Weights of a small GPT-style language model, trained from scratch on English Wikipedia: 346M tokens.
MLP neurons of a small language model. Each row is named by its layer, matrix (gate and up: input weights; down: output weights) and neuron, and shows model dimensions 96-223. Each number is 128 + 24 x the weight over its row's rms, rounded and kept within 0 to 255. Numbers have three digits each. A neuron's up and down rows have the sign that makes its largest values positive.
Before each neuron's rows, "fires before" lists the tokens most often just after its 100 highest values on Wikipedia text that the model never trained on; "fires after" lists the tokens most often just before its 100 highest values on Wikipedia text that the model never trained on. A number after a token or word is its count.

fires before: "2" 51, "0" 32, "1" 16
fires after: " " 25, "2" 19, "," 14, " January" 8, " July" 8, " May" 6
L9.gate383:147102134129126132110146127123139136154079161148144096092133142150184129160126154142072189166140177113131122107139147076105140105110127130125100089179069125123150115148082137145108103132154119162120161088130137106171131065135111141143146167137146108123132147096146128109149107162156119094114044123138085131170128122134127121152151104121134153153120079153166120104114161111103155141139
L9.up383:165128115174089108137139100088087139125150169143092156105096130153161122107135116136147112092144176151132159081147128094124146155134152106080175166152134169125111128118129095110124130180098114085125099161108128116154148156108109131130134110085170122109122122112146151146161129132144087117148111111108085126140125149091119094106159129102112146096134134114128129138119075113149129118127
L9.down383:098057101141138124144157091173113207139137083138114115126113166135134129132118124116128094120104152130122151119169140101134109110156134111115150116114124112114104151113100130107132137104119114079130111125137100178153131168134116148119169096080132121152138166101138141129114162096160170093169142152140145133157112134095131109129157142090127092146117130114118155107163148132116172100092

fires before: "N" 26, "W" 24, "2" 12, "3" 9, "1" 5, "0" 5
fires after: "6" 19, "8" 15, "2" 13, "9" 9, "0" 9
L3.gate340:120133112185117155104098070152127104127153095125137115127124133077098109109136120112174133141112141172136087143085148125130132144142106100122164161133111170124127092149085144119151121148158118139097134146113154107145159097139123114160119101108094150150125113119149094095102098124094102137104159091133154112170106110070104112100143137121124115115127150144164144069139159134157140164150
L3.up340:111150121172122131105089078149133085117149101127129111137136145086097101089122118120175118136110162178146086142073145131132110139141112095112180158150117147126149107151075137115151133150148120165119129153146132089147164089133134105141107090119109156123094123117137113100097099119099125125124183073144143120177101112086113124116127147122113107102127149137176151098135158141162129171145
L3.down340:142081134150158111105172159113130147158096172141128139099089141164138159132126164083105132098106074083106102160101120158123129127122161171138103100109075103106089156070143076170139129124125127110109139141104128132103147183161170138136183128115093118143135128103171094101152150121107141128139099152098128159127144138163140146158145119135112122145119174082106121073146102156126070122118

fires before: "0" 23, "3" 13, "6" 11, "5" 10, "1" 9, "2" 8
fires after: "0" 20, "3" 13, "6" 12, "9" 11, "1" 11, "7" 10
L7.gate182:072116168121119106141105167173137149138148150114104135114135142123120139148136165174118156105070108159109113138166129103135138115180163091134077096120115145125129180151157150143102154120175147126129124132084130118130120120121152135098131132151125102146096097126108118126121104149126153165148151118124167099131142132197087172100096103138150091125162146099115121110126132146118160120115
L7.up182:144124127148154109089139087090127136131120190110118117093131095107160128162125189163112113146153151138153158134083164157118143122132166090094080128108086135158097130124109163099132136134129161144136102114125140137115149140100109145151148154111196112143153141101088114123110102148134116131144128131134136112121166158122136129101125111139119121084138096113148172121131141131140132131194
L7.down182:136092154112123111158159130104116186116115117150117123137133117141109137149121139113129111149141130090142116157095135135085081150106112129151115115148162140117128125121145112127099109134099142146148153094096169154080123098128153154120092132108142118120152118083197181122117118083100114114148064142153105157091185138137133094160109107156173102092138127110163089104186098124137145115117

fires before: " " 91
fires after: "8" 14, "7" 13, "1" 13, "3" 11, "0" 10, "2" 10
L7.gate544:127132119101122133114179109101088118126118173161167164104189131150116126107126167136131136132123160132161126110140132101110149143151167101132110155128129143135124107128159070074098157124128170094143111140089110134096142104094092160130159151124115124123103163145116180123118093079135134145107098116139106167149159146120109103125144114134132141090137162153095150150110085136140119205114
L7.up544:087102124179139127122152103133103112113191065157113066104142105141153129133110125119100128095112119104127114134110076115144113138155134071150047121100127162144119140158181118123127128147125136134123164159118118165142109153166137159084092137102139098108158168095060136172142108139149127136145133108111111133151163126131161073126132138139146132109162112085163121082114150146156146142115
L7.down544:148110117123122126131139123108145163133157120147131149141102123163093092144154180122126136154151108162170106131110102131121145061129129162163110102121108132139130093122148146062139124117140146114090150143131111108135080095147117077144137102132087155173126142147152150101115084142177138102107082142151140125151140118157140160150143148145127126156123086104123115151147085142136152141141

fires before: " " 64, "\n" 21
fires after: "0" 25, "5" 12, "4" 11, "2" 10, "8" 9, "6" 8
L6.gate285:139110112134133152131095127097097076142131095200128121123140164150130128104130134117136102150138145113094126092091106137107116116134113134115113152131104128105114160158144127077113096145164173110126118140124133143104126131171122159131124130143171125093123159114140135100122201161147132141115111078138111133103143152119135129104093124158148134097164138137091089137128136155110127105145
L6.up285:180109114106099163115137160143159147149076106127132113113165124097127125110102146121116146140145107125138138106135117105117109138118094098123091143131162081099154111134117137098126151152099083095144143154124143130149177135168142152052091130105174158122093133105126112119118158140142124145154122117161128101125143114149147133119132127149121132103149105087123113128138066213130141096103
L6.down285:154108137128168108115086145143119105181161096104142111140145139163110202173122141119132146088147154126094124128132104095133145163127135139111149133113109096144109130119154137114091106169153144136076093112169135170103101096124174117125149129143159134136139129135082137138128123135105115095142162143125105101150098142161151117162131112134164125132169151164101127103102160140164108123116

fires before: "1" 37, "0" 34, "2" 28
fires after: "2" 100
L5.gate348:100119142124130094087127130086152110117117140130094172155130110122161145124098162139117177125120149138135142158139138086096148105132130115098150125128109131140115179113139123131186104112126161165140136133159139086086133153107158133103122111136110146119121144145128119163153150147110129142097105112091112150158148138112114154170131087127141135150098148123146170086129125132162174131124
L5.up348:126116136114142087114121172122137105135101174147129136169100101166116134163121124164145148145136140080148098149127138083131089153113110155092152136134091113103139176126141077161159107105169119147121146132147131141099129122117182086158116161117127142096140117106144148140156163179154094129093144148102136162118129148133140133170147142097164135104110149086147120093151120147105160164150
L5.down348:136109086137157136137135119133140098127157128112093143134113153133130166113161125107129092068124094096101126130159146079093167160119112127151095173121124157145127057147125127094143165091104125118099083137162125103119127170128130129131119115091097135109126127137123138106144145106127106087158117128143124157157158110170131113137130110137120109106154143145131141124114104163131110137150

fires before: "1" 54, "2" 32, "9" 10
fires after: "," 36, " " 14, " April" 11, " July" 7, " August" 5
L9.gate38:137117119149122126091149139141093149162147140137156132119147126162139114146118155124135144146126179119144164156102105158110157134168160140097121198100131122142162094195144088105113139137116140115151117091109106122121123073161120116105142091105174115110139135132107147130182117050151133125119098128128106161139162113148126136140145097148126139168114139150095155146147111090141162123153
L9.up38:155099134127113102129161118119113143148131165174116142134146139157152124142130147165114141082139129133159120151113103059110172104170148100138103134166152134100137073183108147110129151134124119079101117100141115138139170104159142127118137099127072104100155152110114156123138057125125115107135111138148142111124122141156143141122092141179153107136127105131109114148109119101182204116114
L9.down38:120148086134134117121143140076079162146145137140111103145105165101155092151155170110121128170123136114140117112147168136079134103146096150127127097132104121159091096129107127109113143153102122136154144193181080142146106120142152124128110117112169078121142155124135120103151153126140131087097115139147165101143143175158115133133197079193146158171108124090194156147135132091139146118095

fires before: "|" 57, "0" 7, "." 7, " |" 6, "\n" 5, ";" 4
fires after: " |" 72, " " 7, "5" 5
L9.gate85:167127142164154061094117126126110086166105137080145108151126156165095137088099124119123138174131126163160123152145158127123103131147136141121091127120155120124152134142105131137139175134169126113119123152148079135116127086131084107126195092152132121124126138081150096125098098175148108120120150125088132154119120033181136131115140092118149100136176152123190119106139104129109104105142
L9.up85:173141154150169093098152157128092149144096145114174129142096165148097168136100137119145113143165171143145105137133149132150091151130115113117162131137136099135136130140082133135129131120130187154141123130147119133101157082148115138144161125109151103103129132122169132107101114208145082119118158094097123137140132064118143161125158110096138099129157136114157150110111114146099108117117
L9.down85:140133115116152111139119152142081123168115116135105107120137156122159166104138123144085101124143137138154100157113167088152149140146184121104160123083143105127109111107150124119108117091157158109083144118119139161129157122090136100140153124119108148105133114157082136152143144119151128145119121145133112114190103172135182165149124153161091153125125118124114129141145117096124111102152

fires before: "\n" 94, "-" 4
fires after: "." 90, "\"." 6
L5.gate211:093127116143140140102132157147150105138152076108117162153178109160160127111130142140112155101164164087096149128121122092148128168136137079079140090162108125143103134128177123110130125131152113158143130111126148106117144135088105153148128106132118171111137127147135123100120153095149149133085128114129103070166156156129141117120093113157125121080165107116102122077113154106119133083119
L5.up211:121091102121109163085121104096133110118125068119105121089115111154124180158122141140128134111124087091135127190109168162130142113162136103147109123142085120102126170130129110100141111100147154117119094155101125117134182158092152176121145160153102145157101169159095123125136170136099116140109155118123090178155088135131146135120105113158120136062159119151137172128143145108155082127139
L5.down211:100089130165116126153101145141159127137110127155099174134151116115158162151141137116084162075105146128132122096125105146104155156120134130105128142126105132152092152102126159135146094130148099113154092128155134108111147083071149169138110150143084145121163181112125132094151160093116112094128118121115121140117131138103119147121104145153128112092166127127093151132121135127118127081153

fires before: " " 44, " the" 16, " addition" 5, " June" 4
fires after: "." 79, "\n" 12
L4.gate119:094126131162109166137094126119158101135134133127122164133106119146139125132126099132159164133117165089137140157116119108106128137130157114119095143113143098142136125103112142096105129126100163098114110147128099187086149156134158101138069112103146149118157173134132136120066138085098147128126154078170104150124156141077134094151176124115115135162133200136157121100139156142131107129127
L4.up119:129097122107111106138127137086107124106102142131188108151091136136152114134109129129164135109146139124103104153060152129105156118125117111085132149127120123156116104137124124108120138131137155176157124116154113164146099139114175111139132109135124146140122109086135115156098149113107121113127134107108137172126158091129107109114127125130091135158153199088114131101126110088103136125145
L4.down119:142101112097143081108154143109145157121111105097124111113124102102084140088101142126115117108144118124145137117120169121136151139083105142111111180136143128139111130135136123077133197125181131153090107193162151115103154145143131115132119134111112150092105119149135141188109111117119103128134115167125117107146117119150117157114111167129086189126144162134137187147123113150147149132169

fires before: "1" 53, "2" 34
fires after: " in" 17, " to" 15, " In" 9, " and" 8, " Mar" 5, "," 5
L10.gate371:107136095127148132080126150121101112134155119162112119153098132136114109114141170107148120124170101148135083113145167165106090164116157117111115135135107125141114143154120127179124096134137118088114108083143139167155124144154137101127135108141074156151151111117084193143117137133162168142119117160148164135156146104116110116118176110127115092134090110131108110107099142158118188094140
L10.up371:120124099141129113104085107090124124155115156121162129140130109120138102148098111132107134130162093105125140129131144093121114113099116112108144138126117134158114140126147103132116169107103121089119047073163156149134138110162115100116181149141104118147169132085148132151130151169114166170194131117122095081128117140144143139181155097125078129148130139136094085129155143128157129155118
L10.down371:153129098121129085142167124119119109156097121146150119149146119125095152082136179112123161142113125122133150150115110163131157152171196088100105131179124135124135122110104115120130112155091133146156166180141100118099191176139145124117108124112140135145115127120122162112149128129130144105144157112114145126127137125123066133139159154110095116163071098151131091135147140095057116178151

fires before: "\n" 98
fires after: "." 88, ".\"" 4, "\"." 4
L7.gate555:126118179088156101118156132082104154114106136115130176120156137170178091122146152132126130099123097123118114178106154103133125142098075126099181112123099138127092114124148145077126134134135124158155154135095091144127128148114130113141104110098139096111146126130133136135117150139124118125122161125119124161134135192123127143123127080133093123141150132142057110119127167122085165116129
L7.up555:158104112145160148133136134149112134145116122115091145125140090100136144150111122143123172143131147124151134109125135142105143129131159132132157151123139124088171144077135139128150156125135087109124071130167185155128162121132106163086162110120078141141150119168134159126136133115097136091150128125154105138103143091114143114129127083134118147135158150146141116178154102141116105130133
L7.down555:103151162105102138113138094138158139122111170122133144146128129173137111127151129130145133110152132117111125164135122120137132124074086110116126103150118139133129132158136111128124105139109139119120176130079069151139106135133143090174081117138194104125109145143104109117111139144125140150132155133098146185129109151140151153132148136139126114118095106090109099144129148126120132124084

fires before: "-" 54, "|" 29, "\n" 10
fires after: " |" 30, ")" 10, " footballer" 5, "C" 4, " politician" 4
L4.gate34:107161125158121101172102143177101097191146116152154146156137095129117101116098083096140109156154094117134161161130105114150079131114125142124124107127113090088133137136121139133123168095154120150139126137141109160154179100126099107172184126167132135140139143108157140130097167166146145137170125155126096105135113142154119124109142142186155137141148139146160154094162109127137155111149
L4.up34:139116114135105133146113151127135124110159146120128140089141171104155131113139137149131123113154086119117146155127144100130146184160155112143118122140118153122110121129064151172106157184179132129168137133103120123111129115112088148162144121143136098106149124153127092135150099067139125078154166151110130079123098116157106174129107155125123117138108124142105150184119117121145093091137
L4.down34:120133159124143143152137170140151129147145141123140149130125119139093133097084125141143150131153124142153125081162111103150115133139057071121115144145134129109141168085116153139139082139135088149121106111125132121113161126132146141150170120103112168140130119118112153131087135153110113155154134122121092158101089107141126122125098078158156135116115165156136105097093138098146130138172

fires before: " " 36, " the" 15
fires after: "." 43, "\n" 30, "," 17
L3.gate260:132124120123108093117162133108133135147144121089132081111152117128116185117176094091122123126095112114154139109097156138087126162177125115133104109087147152168124145118144102092131150098106132138148111116151154124056097130154119125160112114107083128138157117135119112141107160132180114092112157142108110119099111100124106140123144143113099149110122136104104116120114092163104120114164
L3.up260:139101111089094133148164147116111094126121122072115062157147161155145145112121132164146190176129123116138148125132114148130084163122143135119104143148095161149116161134120139112075137109123151133119138100130147159088124132114128133094141096109140137124132140095074144131074115112133114150125151140145115178126145112163093166118105124154136111141154168131125109135137136162122128107069
L3.down260:142126119141128147136110122114144111124104149115154164183124118127135096118152102113150160110125153136129119126114131130122178118111098169155131141138145132125098132108135129154158140145167100142127121157132142122150162126125141133149104160141109121100168159150149118118108121119132143097137141147110129098128134075104087147128129187141086127137089162147097156103098134135155153154191

fires before: "," 24, " |" 21, " –" 12, "." 6, "\n" 6
fires after: "1" 28, "2" 22, "0" 15, "9" 9, "6" 6, "7" 4
L10.gate89:075140157111110110143127134121142129160186113130138152123139094147157149123162137134169093078134164105137100158141129090137106135136124133148098168112103143110128157158152116126150120102151155076137114108093139130135108079122107137151103141133144140134145096146116105117055199132129132136122174145118163132164106115081115139116136134106109139184187134142113116075098135102114119121175
L10.up89:132125100123142138133135137107139111103092114124128130108127075173107123138134149096123131110121151164178153150098120163152165144161157100155119150136167142098185093095104085132141125140160129128135078104095112123135102106148112150100117072123163141152095123142131105130115104128140111090147162137126108141142106121126103150181142177120110146113106119130103126098107107132160134101117
L10.down89:096160095155160184133141111088135129130113136114107201069140134167096148185134127148125123116130098131098169083085144098085119160134142108130136129113103144117124129109142142118111133115125083126096117130135120137133135095149146119127135150141142135134102160108129127165135132112144121153115126160133140144151082075105114150118147106137129128149077121138078115186110186189151110128130

fires before: "|" 60, "\n" 9, "2" 5, "D" 4, "T" 4
fires after: " |" 51, ")" 7, "|---|---|---|---|---|---|" 4, "|---|---|---|---|---|" 4, "\n" 4
L7.gate63:125093079138138139131113086174147139131100099137140149157125161102128135147111121147110148122104116128084105172143111093128153160169147146141148112147096135114129146108082110127135094128141127098162126132132121129140121133120130107155131149119193116146109143153127104123058059138083133150150141166103081159119131129143114084066120150151152146106121150145103163111127139099157106152113
L7.up63:125087150109152128129132093134136126140081108141156149075143156107165122123113153142150097119115107118135120157131111056102084116107128111141158145145125096127115166126068100133140143133151169114139141143136114135148131140085147106125144111125144089121121160165097155140129125140079132166098152179090143138145120107133134102085155161127157123092153160182118146119107128132142125131133
L7.down63:170119163133121102110108128090110097165126135145114102148115148122126127116114115134171133110152151141134109165153117095162093092133111132121119150131149079113130156097123120120139162127147164133081191111102133113099133167124122150139191109074161137171092168118141101161141141099123111099115119149139143159086086130112118103155104146133136163134144157125128127094162134088133112109123

fires before: "\n" 34, "The" 9, "-" 8, "In" 5
fires after: "==" 24, " ==" 22, " ===" 20, "===" 20, "\n" 10
L4.gate387:121097148141132140116124116120119142118103104116167168159158132176163129133143100125109153104148123089121111170094170128122113133167106107128139128140114121116131144144120163132085140106140129153113073126110104118176152182133183126148119127144137127123117151181159120156123133108124165114110129143132115122143163160156107095122130160130134123139144085164080144134120094136108133106125
L4.up387:156099127125127106093097101137114127127088144137094140123152129170130114135115153134117147086182143066101115146075133147147115152128156128127128158123128117112089135135143139138103127093117090142108100116135123109119129159108161113149136136094106143123123152166097156133124131075142147107085143107120123122111166167181118082156121092108166142108145120163123118129099146135120135124122
L4.down387:123126121157110148155134114149190140158120114132119142134155110148160123124145156159118131102128120128097120105120140120127118135111144076112090134167121100148146139092156135145122187128123084153129121146115104124137141148118113128139127093143140173095107156122135100134121157158140128140124152140094116121156136151118108101095110160128094145106131126130102152123081107117138113133127

fires before: "." 39, " |" 27, " " 9
fires after: " " 21, "1" 14, "4" 8, "2" 8, "3" 7, "9" 7
L9.gate404:123111111105141187119096149118117136114168107100107186109119099143141144153143094135146152132157095126126133119098126090099126122182127123132146139122111138115155198096170125102142155114085095121120118123108096136131120149119075136131155192146113136137105114140148069135063112124171124168120149136130125127164126125146110191148143142139171102139104115153131138128113162124160124125144
L9.up404:142121117118167126134161131081114120156143147106166117185116136146126097156123165132121130075166143137179130137141127092109085113180175116168153124133099154135107127134125101124105176077102143147165080132141089118156116096110092141136156115134166135160103130153113102122111109085143146117101140135110102124135141149148135169150134171106111114131093110108115137138087133097122109097176
L9.down404:146108159135139130123093151122170121115184113111149151109160137100131149086135126113147126123108089120174122116138120108128096117125128088157173109138131134123152160117133137097092151126111126083127094111138106087113159114132116146163171197160113118125134125124119116120129118072150126128146106134131110131155114152127167147113141162138176101117154093131093112125121190142105137097120

fires before: "1" 37, "2" 35, "0" 27
fires after: "2" 99
L6.gate278:095136135110125136082139132146104100142105123190130139171094094171150122115156138146086128097144173140125158140138152141081147145147138101116133072165089105155106092114128145153149099172122142137143121152109141119095095122110137155161124120092168125117161116107102131141142163146115147102137097126116088145115156103156153147107078139109132146131101131167092114092105123122129143128144
L6.up278:122119119113137159100138121090124102116143146140168119118133113149166138146147126149120143123166173161166172121139131116104117158125152132094152135167118112103140087081166116122126117135171166117152134122132125105121120100134195127164145133116119150131115132120088102141175163102113091096139111109119129105113128126158123137148137128109122136098149149138115124170141139104145140115188
L6.down278:153128129145150115165138165146144135136121149097095144092111147118125166135118137144115126099144147133124125117173131140125126150157108137147062124122125125150144106157103114078112146137114134095120100147115082113136121147112134154113148082092144135120098161140137157114159134142138118127184131109111148135167165106162120125144129126126116150108112166116149124120119108160159121156133

fires before: "|" 43, " |" 12, "–" 11, "|---|---|---|---|---|---|---|" 4, "\n" 4, "7" 4
fires after: " |" 48, " " 29
L9.gate50:160133130131141106116125133168164101140140121119143123157094035139127160112154120114132121109130139161129115110130143167123110107108117148161091132140107128146121174138132101161142145130145161131160090166111112110108110088106137098133136108123119144133107146191170107155084104129146097135141170160109140111133164104112088104161152085134145091137121130131162133128129101123114139121141
L9.up50:095102130116117108123137118110098159144106178066131143152090108108182104141111125131177184097104109149155146105093130145141105135100099119151157113130121124132104107123092151092130121106122131168105141131115113149162135143149065124087120119125134120111111113129152113152155113138145110147145184174116135143107117102136145129132173125085108051143114144141086131142142090123125095101144
L9.down50:126139123137120127126146166119128138115139073132151153129165142129110153128097152147128088114120127095139113153153143118117092114092093096127151125172182121104132135083163148157103133100096085111116159098128120143155164158136113113136131126129124116143193150129137127166137137091075117107109127115117144101144129110108121130093146158138100141142121077114084134124136156091088165140076

fires before: "1" 42, "0" 37, "2" 20
fires after: "2" 99
L10.gate480:105114093124134091118142095103156116194109113104089177123084170134132112130149143135118116120154112122160154139093110123104126092111116093114113132123129135140136117110124100080122120132116130130118131132123111127106121176159148130136137092158088152098118128168151134153165123112109150105173063127108144139157124105147160149121158117143141145122107120115109142158123130141105127137120
L10.up480:145145135102133125119090120099149123159129149140116152145126110137139130167103154141155139146145172112134138129107133089072097115124160119139140126150110129117129107120134105138140119139075146128103154090152081136148148115116142140099120153155127124120130120138142137137148146159143141107106119100104130100152111126120111146159215121117145160126128156150130069107084113142162164112148
L10.down480:130134098141152111157135137152136091183125086116096161111087184177140137088109117086102118116144122167158149097146137141092160094113165110110138133098136152173138109128120114109132170124130148118113096121138137089094110129138147148122144105136108090147134147118138148145135125088132082113161105115147120172145156151158089135137108111108150144100110116134126171118144111176155125116129

fires before: " " 85, " Olympics" 7
fires after: "3" 15, "2" 11, " in" 11, "4" 8, "7" 8, "8" 7
L4.gate271:142097131112106143135098131114133152129158125163121103139145158158129151107127123096161121166128119101135140126109099105140152115128124146107053158125137116148111133121134157096148129177134113104127122125124140154145090138095130103171190143152100158084143129159150084135101108127120158155084082160138081130135171142152176103123123133165123129118157147149135101134104119102140120147173
L4.up271:125171157122120181109136139117137137121172135163104106141157141163129137106096142083151088167145172088124164117128101113144147112125104150152101132134185131136105179119139157096116161109112127093074131142162130178151136127122103107142184121154106174127124131130150095111135124091167122162134106150127128097152130124156151135155177129161120141112121123145127087162100149112156105135150
L4.down271:105132121142134119137104131157172130136117112152082173089151148164106121152084147151120080141115171109189124115149141127106159166138119138167117151145105130122117124127126102152140131109101135094134104099116148105105119143158103110124114175103119157110092107154168128131124115126129065147142151154109123102124130133179115104129134141159093147155133110099103154112127129139160103139118

fires before: "8" 26, "4" 14, "9" 11, "5" 11, "2" 10
fires after: " " 25, "9" 22, "0" 13, "1" 5, "–" 5
L10.gate8:139144121132153161119101155109150060139096078170155144148137157150126125118127104154087125106132127140135140118102115162088097137142100142122161107117131150101152134078131126076121150131121089119102084147129143106137131101123141157129129153114135140106117079080128125158122171130141114154079132096135109141119169137130168174154119130091146146128118144134114116115095136135087091130158
L10.up8:106104094156133147154117108122151132129120105118126139127133166126154112098125169114126164096104153093141133125128096105110121116095117171131097160171108137095110153085142163125159137124145125137082096128129131140089119152108104143145147157104114134157139151128135092142112158129153104118156143137124087164099157117132147137113116185108139124129157112129127114113122164123090092131115
L10.down8:151183124141102132105118134081167137146128115115122134177131118146166127068131102120120129098112155159155166126143181133146093108155103131137149124141160092140130122112182152097071112098124083125130124150094114097141130111168128185164122110107103143159131157144121129109101140085112125142110133102107081150133111161101162103160146153103104160134177103112171132084120121121135145157146

fires before: "\n" 89, "-" 8
fires after: "." 83, ")." 7, "\"." 4
L7.gate142:122126098123110122136119111113102130096138133129147162119145134129161118132142165079138134111166125096129111111113139128162109111114157110103156156143149124115125123105135173131098128135115132129121153137134144142112155146122143120148134137163133104095084176128143089166142129120125073151116141071133127098181129147103114124161114174121135157195135085160138140111130191186136153133142
L7.up142:114113068127138110155134120077121112141135154119111117123168112140155104130146177102138120180125129105123124101154130133145153172145125116102125128145128124159096192171141122134114083131118128143128149117126119114152091161087142161087142137144151113133133121123151089163152139118186117141110145102132181122123127115080077104146129115147121111133139128126118138149123160112125129123118
L7.down142:119149147140152117137122131130129129176094091156131104103115149127112136136152089135108166104123136134101154126104107103112103145127116089075093122082118115143156099147159089146104154108140136147106099114137111111131133154131113160131131090106101148118165111125126139133156116107115148135087098141124122133125073105097113144111167155162107086125090132114106167111139133134104109137119

fires before: " " 90
fires after: " in" 27, "In" 8, " on" 8, "On" 6, " In" 6, "2" 5
L9.gate35:159155152114121106116130118084155164130088113160110142126081136129127129144146127149138114146164199105159177172135178178104109140166177139100108146096091133158107158143109171120124160091120121060103138095098125126143139122112144154144105146114122136126102110170102153117114151077143153122107085120133120132174157056194144134106148139135107139117150133172129119126103156136135106133144
L9.up35:152097115158090142143140123134148143152113143138143139093133178134135133129126143084118095137164131153126134199114092131106128103133176141136144145156089110147175135150114099123160146133141102135167137131135121145134101127157141075118139162131129110118104149177117146155121097081148101107119129110151091098150106097137144107117129120123169174120119147166126117114109104104151130104168
L9.down35:129109138112140083086124135147165158126077122119078139087123126085139151168152111133144080135146144141136132129116116170117137137110091137141112117108116151171095148117153117131139130117118123073082123122142102140117132114116091141122108117114123114116117119150154100108143154150125094172108041125106137087168146118150127098144129116132133122156175118127105127161154142171131168104098

fires before: "1" 22, "0" 13, "2" 12, "4" 10, "3" 10
fires after: "0" 34, "6" 15, "1" 9, "8" 7, "9" 7, "2" 6
L5.gate409:144148118140151141130113132094092099115154120100112125121143137119128118138162094121165133128114090125135093153122113136120121107146139103152127124141115149130110116107130110116099127130117100152160114143131132088138138141143136166134100164114112096179114145132115138151149151095173155122127139129189119065132074150131080122128149135141134126149115084101104142123115134152162112123128
L5.up409:140098095071125138099125141163152103124142126131162137128118123135146133114134114105136117145170124124138127137122138127156116148177094135130170122109115176146115156124130106133098136158119161144105111162129101137144152121123108161127077139145093109166093159140151156134107103096137138123157138135139115120090109122140159134102089134146128152106170106102106113107122168115148164138101
L5.down409:120114110124166153107164100108143137176118156120128121101150189122101110134132148135139134128125125129132156120099133154119146155140163109126125134146133136096126127159148094104120159104092129133105116122106177139149113123176114089168141131126181141116136137114103132157124164113149109066154135126124155135133139111127109168131104090149120130106062178095163111156098100142152098133119

fires before: "|" 56, "2" 6, "|---|---|---|---|---|---|---|" 5, "\n" 5, "D" 4, "T" 4
fires after: " |" 71, "2" 4
L6.gate156:115092165150149118114104104160158116164122132130127119108119115088106150129123132142136122164117159090151121149091108123117119084138089133134123175137151120124158164116105120155091127150107137162146127156138123150164143132162108112138139101147120125152139167122121161118138159127119128123138142149105140169128111140139090109088098128105114116155134157142130089117151138120096125157173
L6.up156:154077189158094095110093167133143106097116147141156144145093133123121082132116172106108157141113121157162164154129162104118140148141112126153164135115108112128105094124096169146131174076163126128126125110151119161105162105125135105119131167132124111137123114144164146139074136095095111124155119120099139155122103108138104132095109090105167110101151177100119134114141084088109127147112
L6.down156:098137163161142130136120118119062133137112111139137133161131138135129194119147176114131131118118126146127180118102143071148156117087113096080134142121151120125131139161150138159193080167136140096163122088118121104123145155097158145151121102117172110158157127145099171147120139145100073132091124149126130125125122135120140165154113099122162143127124165100100117118148101081104101144142

fires before: "\n" 84, "-" 13
fires after: "." 64, " =" 21, "\"." 5, ")" 4
L7.gate371:099125128140088157107122115109155143155115171153125158160110090119139148131184161095126103082137122097116096113144105158135169144104104146133140174151160126136103151119147168136119125115116133118124094171111128113162141146114141122157123106129116118095139097116135118146124120135152118133116109101162152128128108140135119158125108116177133123132147085174116122150096159144136184111186
L7.up371:122124140110169151102105142120147154086116138138068143124150169094150121088123112138115143156135140136140112173082107154107109142087157124134108144183127104109120159112101076108133120118101059171116113097153101117064126159155143122104132185129145127183102149130139091129155133147131111131102131118160111151095155145144142116121150139118152134129136154153128134112136135097134095113113
L7.down371:104150128141091131141119106107135094114106157129114130165128118092137141135150141168127142109135098135110184179113119129104188111150084079117095148163135127177095155148111152130124126143105149158128116134154099135135119132132097123126121168092085128127144136096158122157088081134068140094101107147121162119128116110133126122110132146131084136090183188198175144116142147122101143151122

fires before: "\n" 89, "-" 9
fires after: "." 85, ")." 6, "\"." 5
L7.gate15:100144126124164164151102132145131095130149134165129121125160137148129116131156103075143166105189090095119112098105129175161092157110112113105112128151135104173106115084152127092101110157137142145120111153132120133102177119118149116182105126128133146121148106111086162156172178162115133128105131156117159145141157128155131128119157139104122140115153136154103182130129136143154124090146
L7.up15:141092131145154114120096141116119143126137112099124131128175152126142119113128156123115156122140116116119145108113110133122130170116177112134116151149135148157131100161154171115114120123147094163173154176175126138137094147102156097123145119163121121128118159116168111105132074153096119160161128099121096087123109096109117122114117119135127133122141107165116126137087122144074126111117
L7.down15:111172202135124124112076127164124118122089095122120107124124170119137103139141135126169069120107123089087125141078128101149108122152151111112114158147140129148090117174153117131129129145144147154117167110192089115124136132074123145095108120104093131115110145081102127173143196113154163115087141143131133128161112150141118131160083141137122112146122145133152161127153128091132096112116